config = dict(
    num_hidden_layers=13,
    hidden_size=256,
    num_attention_heads=8,
    num_key_value_heads=8,
    head_dim=32,
    intermediate_size=1024,
    vocab_size=4096,
    hidden_act='tanh_gelu',
    norm='layernorm',
    norm_place='pre',
    norm_eps=1e-06,
    positions='learned',
    qk_norm=False,
    attn_scale=0.177,
    bias='all',
    tie_word_embeddings=True,
    parallel_block=False,
    init='normal',
    init_std_qkv=0.0208,
    init_std_o=0.00407,
    init_std_up=0.0208,
    init_std_down=0.00407,
    init_mimetic=0.5,
    optimizer='muon_variant',
    learning_rate=0.0148,
    lr_mult_qkv=0.4,
    lr_mult_o=1.5,
    beta1=0.9,
    lr_head=0.00399,
    warmup_steps=200,
    schedule='wsd',
    decay_fraction=0.667,
    decay_shape='linear',
    final_lr_fraction=0.0,
    batch_tokens=32768,
    max_seq_len=512,
    doc_mask=True,
    z_loss=0.0001,
    train_tokens=172200000,
    max_steps=5256,
    dataset='wikipedia_en',
)
MLP neurons of a small language model. Each row is named by its layer, matrix (up: input weights) and neuron, and shows model dimensions 0-255. Each number is 128 + 24 x the weight over its row's rms, rounded and kept within 0 to 255. Numbers have three digits each.
Before each neuron's rows, "fires on" lists the tokens most often at its 100 highest values on Wikipedia text that the model never trained on.

fires on: " and", ",", " or"
L8.up764:131113133136117143090124111158143174151123125168149149162132087127160160100133102125131137137101121129128140124099141127082141166135130152126143128086138108116174147141078102105139146135083107109096124152081116131114149101165138153126127164081136128175142096136142123111102115157194143094173112134123106098122093130142126139127129179098176124142192180121176130134147155134135135152177086153153134140120155113121157115111123111155093095132121164111088138112110097174140107143131094142125120109082118108121093116128134115119139113128160108120071100129104086120139141124131100145123143100141112105112147102144167138103134167159147105117111122185117117111166136159147108141127164129092104087162138141121107100139103100107146109134141148125129135132156099099116181116127150

fires on: " and", " but", " century", " time", ","
L8.up797:124128074143111138094159101109125144101103125164119149109136136120102153149145138124190109156058147112120113159153122094149127105118122173095149104135168121133141160103077156121080106103133126124103131155122109136115122143120092149135135126113140144143153107091133142143164095117147145179133130120143134102136142141137144153108168192156141162100160140107163119162138112139101129162115153132129125110148152155118166135162107155145128133177111132095104137149116146138136111122127107085117056142060153093130128088158126138113150123137114111142116133119105081118115092146120123151138103108092172151127120115129104131141110139106087084092111117170129152162140094124166148115128124161107111124127149133146111166097119132147190130127130118127145108123127116169118088144070142

fires on: "2", " l", "born", "N", " on"
L10.up910:161083124120171118088151115135125134084119136102128131047164104147111132134132132147124121169150124141116104112150138187133136118129104140154161117133156117170132123121136120122123113114135111092118145174157124120123121118132144134141130112141122112101175135124146163103123107110124104115130122148082141090108101156132131126126132146123065091121091115154174157141147086138133181140062128207125136156155137089141118109101128105126114128135142123138150092129064103122118091149176096142128150125129110116099114107122134142161134161127124142143174154182127174091141152096095136095144109108125106153083151118089135124112126144121125111148132186138121119120153115078133094175156132115108106119135155109106121171094134115157166104130129169155131121116141153128113110128136135

fires on: ",", " and", " to", "arly", " among"
L5.up939:150142093079124101085131099159096157150152101114111106113111147080116133144153107158159112099105074184074163128151135082105158142160100084130144129115179128115128132106096138145148116123110094130155116187102153165098119118108145123134098148119133156107085131157133102105147108149160144144132127148142120119153076109161157121105107184112118143093162152135124108150176142127127099148121120110126156117121145147103133091110102111138115124117126086071144098140127153124138176141149119104124096110089140126109154108129102115154118103116141128120110101135119090160155143134151071161108136109114122130158180126106104118138103123127134102131144119103122124162137127105154145129159182129124130084125178127148160103133115185164143135159154126127109133122148135160138138131135153

fires on: "0", "7", "1", "8", " to", "5"
L3.up171:162100087107140155124104109099155128125142150112092107103139121121160138112122125124082139141111170114129113070153137132116129105134098127174136123140113158162105165155109102163141113118116130135119075165167154104083150124142156131130159153123121135118126122146147168099151088124125138124171106111158149157091121127088147156117118148132154135129152127131144119128098091127142092122167099125103149176118174137119089140133111149101112144114122109125114105147092106177134115100107130125187090130116169137111112103092106120129153158127129139141111133103149160115106160104153113154117100075137112109114124128096108134110136152110154159157113163087121092117095110080117144131134178167117151124163168130135102103098110119149131185112152173078181125119143129146102161154145112

fires on: "==", " cont", "end", "av", "′"
L8.up758:137126109139136115108105136137126126123127105147077156090143153149085119167178131158114195133120106129146175113157159124117107136120118106134139154150135162124147149114133126161115106163132146103111125164111121139139145160095111116157159160143135085161108169153099129128146158111143132103088141132144144146139132112126100089100137093117123125097154100135147107160147161090107148142153113143142158086123148119142070098141099164140106091126142081161120125124114083163096154120124165153102126101151126141137127153116126112106104111148098121145120150156148129071080093148134113140103068125105121131125100178105166132151095107093094127175139083129158132152123139186103105124156129153137084149111146120096158106085170132115147162098143133121099099120121118140140140121123120

fires on: "L", " l", "N", " ren", "if", " cons"
L10.up276:100104145084163144134159128119134117109134112133133125103156073148156168152090061095139123144169121091127161136117156139141081115131118100163109114142105102142168143136103120110135108127145134087126158167086121161148126132154110109133126073147138127192135144139127129113163109095115108103120138170131106152132137119160149084138151142106106109101142153127136155150157092127121139157104095131115133089183146158145137101124110120093138141106086145112127105127083082122168080145141148134130125128092169128085122122139143090118120113141162137166149155172149128145163148123104094152122121126112181132084140139071107084120122156165133121131148153078146136131158120171118130129142142138148138108148108111133143137114118075113172133152122135103112145122112136157111134106118156

fires on: "0", "2", "1", "4", "l", "3"
L5.up91:126106108131102117148137118119098130139106145143113108128128124079099137110122151124128155132085126079142139133092134138111165110150131113098143085101143136135135161119138141125084107094135113115151147205125140130108127176104145134132152083134142141164167121098153099107158141155147146127138140125079101115121106126137099176117143166127146134097182160104118142116106091117100109134142103092172134139129079151096111095145147112104145147154145153121116127136148133140128073110121112108161142085110134156118123095133063090142141122116125114136134111122144170132090156115189113091083154148149158149141153141121105111121150182145123086114095097079142142124124099108167163164125147127110113168141129172115106092184121131118161101157116162117133140126118128149109153139147142

fires on: "=", "'", " \"", " as", "-", "\""
L6.up970:126122092154154155082089108146142103165105117131116119140122131100159114136119134171139087132094153106136126108152129110094122118148132124132075110164141145133203113137168119185200138126098114117150146080089115159122115149133093173121088150127110120122123149104143157126123084139138158124100106140117100169163160093128136094094125146100109121106148143090113109130095127160104086152134136122134086103132146148149149096149125134147109134125168116128178151154186084116144148197157146140159113143126149144125172085163116120093108139124158101111135121138124130098090139127135139175138148146125110079129115099108143132116144116120136137110104140099103133215140117160114128122127117124107129131138139115154130117128125143119114135141146098097118155130143142104087131113122137

fires on: ".", ",", ":", " that", "el", " and"
L7.up156:125122145146100144123108126131172165111125152155140112144163104088089130084103097137173146092112116176119132194140119092159097160148089092109150153105153096133108164131122182121157148127085117144122136164148111145150125112139127087148108091167142107125119147112105148171142136128129133128107161126111110159113121130175118106124099109123124170116082134100129127130134121122135134127117090078136143116141111162105127129143141142116112116098124093133112133128111120198134127160147087112142139134105106176123172094091145116122142098139096145121135118159155082157157148155130086130079127127155101154157105108160121105169123101131101120132127109134104147096114137104107147098164162190091117135090133142136120138145105117183120150148113150131103102147115130153130165158110144

fires on: " who", " had", "4", "3", "ou", " having"
L3.up1011:119157171134101123124120097161077122137106130131100120148185113143155079178140156111164126159119126088131132111139126090137103117106132096096160126119116148119178134108088134119134117139091152084127121135151129106140147160151152116108170137117159143136185105154124129143103086173150103139144072157125133103138131120109150118142132183092149153144122100139138120134126141119119090082139142126125135189119106121125125164100154125085161141097133152136094159119095152121133111134134131116099118078105107131122078124085155126124146142166130122109118161117115110165188142124133119118091105129140137110089110146134116145088136184139128144134138115087145121095132138119129143053148148129124164166112137105097120113061132096121128129139130154122105123151104158153148121142129158

fires on: "\n", ".", "7", ".\"", "or"
L6.up417:115096130092095146113142101102085137090119100178111103083122167127145145127167068122152129140136137150123164128123119134143116121164133086167076132119150146124154144166123126145106110130123148158084122163115164121110137104129080165142134088153153121146121111096137116133120128130104184074125157126130079136098125137111151154145125105097111120091150156121105155124156124156129141142123124143128129106134145140069100142100152111106136133130107118118116089138187103113142116139144119132110131105126072163149163097125105152118120133142131132145136134160159163181116192111147139124166139151156130092161129152135098148154114101138133131160066141169119127134114128118091119122117086138195117111149153113117153161119102103150155154139111136097164130121116144103135116112097158

fires on: " in", " of", "ric", " Fort", " at"
L3.up984:133134081139130166087151128116106175152146153122106138134154091089138091184115094132162143141124111167118113109124146106093112126157092093145119126119149156165151126155144124113119067123122134100146104130134138108123132129140104138131120137134092116129199144114177125113182167111131132126138147119126152094133137112124146111084165111143129145110131170100138145075128144103121090134132139145132131164139130110095140134139099149118139120086126129122130148119118162179108115149081162142122142159123090101117120108148122108104137100096149105086129099109109119147134160164156161165164147143096141117150149169146085122152117110083121141157147142160130097109125182096112140119135149116143111158101119139084164145130137131169152103119181120133119117108102062094093149137108107

fires on: "s", "ations", "y", "ions", "er", "ing"
L6.up508:078139117139091128106112133154125125149140137091119127100180117102122116107114120160123156122147134168132125094151099139091092142150088147111112158127112169142149129140135111174089122155168146155125156114117114189129133178154137107163118160114102132117144126073102156101111109077130164116122125129158131119092116106123104157088119112180116120130133097145147071107096141121131161125103128110127128186138155097109091138122137134112105158107169127136138117162129117134115128160149094158090133165087115090121154146105133119161176162123154081146153094166136125184170120103164157096088112158150143141145115169093109143128116089103133098103146144112129133108131126115150133138114129141161150103125129110138132100102164119115164135127107113132133129108152129093140134156084146

fires on: " ", "2", "1", "8", "3"
L3.up149:126109124086127085108118106100121160159170097128117091106164105119134128176109156120138141135107165128093161105134119130154174100131132080135124109156131129159119176148174081110088096129132105137132088164173127080113163182114110107143154118132140117142159135127126125116145112111134132167164089126114135096089111152118105183093082165088128117115146127148153076158177125128098134103116141138122113148125125160116125148125112125129115080144157127187106107177166121155112113082123102136128142102106130150102142126131175099125142146107095129127116117102145113098128139106161121158111167148159140117116114127121147110118155145134135106148126138124130099116113148103093121148164152137103124168126153155162116123107104088120174174152157146070142126130125120128122121145132140

fires on: " /", "1", "4", " (", "2", "7"
L3.up311:145069104125164099106152122109101126160150154120141118109149116136152108137096092130113129068094147112100138088162148119105114108141095105114132129125077154134109148156131131085126085090126138129142172153153166125098115127098084127098121159113123116145127125140115125089136095113150139136143140147147132129129122116117158152112167162121150070092139111131164127144144114134152139104128153143123116185146133140131066132134088152131081112081125107185102098169107123163106123096141106151129102082131096127118112131118124156107130125185122113143140161140099135105126137161167193146123134120145120146088099160109096143157203111179136135140144112127143101112146111133145140144135148156109149135187158131094103123142107119090157152116119147113160116132130118123121139131136150

fires on: " of", " at", "at", "id", "h", " in"
L8.up709:139175112123126168118118112082114119094187136086131160114101146130159110129140097141171172136116145116120148099110103123141133133125135121078151144116102099122105143119126115097117134113138137115116142117133139111135147106144131126167140167160116136113180132088124129098124180076123126150141120133108098071095119128136118129157120118105122155140134151071155090137111138159098101119135112146129139181147155131162127135150127107146123161114091121130086128118144134169145162105107116118155113141127129130128103123148152058149109112069106131115107104103085139120136161142133141090147133137131112117151132116186146126160166105140201138154140098159101117147097100138091125159128158117114116156098087117151183135152107112167167091146112103155145154122113094097117156128136155

fires on: " to", " and", ","
L3.up860:129141121163104144139126103103128069113128150126121092164165141105133179143138157134144119104115134144074145103121146118119130148111123062133174174116123105137128086090091116133133139120088136125124123134106145141120121087130096116143088134182087109112125129089151097105166133084167114163194131113115141118097130149167160129129110148142138097117157126117116102126184169121152152124152144108100101158124131088085124116105093163138124127119132130141093107141140120139116136144121150140155116123093102142182122100090143124166133150096153161143125120154159136166136103154161073127141144119111115113171112110119109130141121138125132084143084148141161148098150100144099153132116147114124095075143133121136155130145081146130148093149112151137162145088131139130112130178142126

fires on: "b", " B", "er", "port", " w", " f"
L6.up556:121118084131087108127167097145156113116133131095141122144088141116092115133149181101091130119124116144128139130133148157069110155128126109092134176115078121129139077134131080109121099164109116144085162180146085138131113115161140149136148128133092168135093149103135132109141174119117122166142086148133110130166090133135132120100084143103133156112148129129116136150149130094112149140107103112129144165105122130137178118121180162154153083115159185153101129113083106077135107153110115184123107133147127121122110161160118131134123074162118147134099135196149149156122113167151112130106153101110147134124147129114154130119078113147120111095131122143130156162122123128127129139156108087143121149113175117127120118147150101118138125159128127141133130114175134085130110107131093

fires on: "s", " his", " who", " having", " has", " have"
L3.up806:111128183113137116067160141161079121160156125122137137155153105095157131135111151118164115155111102182089147080100142147133152160116117144094116162112143088151156113112141101111133192135102107137130129097087102139097144170146147139101160103115107130109153093173143091086109102120152157122133142168150166168150128169142124163093126135113124126150160110125124157125148122113133118095108120123090155140097124142111120163109139131159120132112116115129136151106092137113133122200186107127132105160112078118135082142131095181170129135092131138112118094147094129143147162122147086132121146138134102156083135170107156108122123150146122149139141143085166136072142122126115133123122146150113139107135135109110107117109158127108112113091113138145125108108117113103140120122137159

fires on: " The", "\n", "."
L5.up787:056097127132136144102163086095119123087144132143101106103143118110114094081145089114142083149105107149170169103164145135144140151153096107118115125082125127103168146100129124130113130156137107143128133124123161112154155115182138174136089112141122107110117116135109099130142178130146142127126131171152121130099092170128169127136083118124128124107164137140137135148101098131094103115135123154141148126122136118107103121117152145159114136176157135148125122142199129128137105109116090118137109148167103124183137084089093192138119112135115156153151098117136153114162177149134137172137154107117096111158110144131110126119121113136129090088135139104097126135110131068114109145135094138138140144170119110116142142129122124147109164125092168112193115090126144138138121090129136

fires on: "A", "a", "w", "ing", "s"
L7.up967:128118109164132105105128137133080118120147138139094128123122114094111099129100167159103138137117128135141171155132101177159093126160141122063126117120173148096161120126142128129120134145097136148145150133137132144107170143146163090111153169105082079116136139107111146116146117160099194144104093151112169150090097105151131101142146145097122165116079134174133132106130110127099106154115098104112122151142110095118152129143133123091098118125155174128113110151111161085126109116157146136109128142134078111120145119103129086184124121115113106103128103160088099142142148112129138145190145097107116142134168140088134130142144132083111092157099138102076134138139109147149150146133118094128130127111157126103153119100134149129105171146145132142153155114187112103131127153171160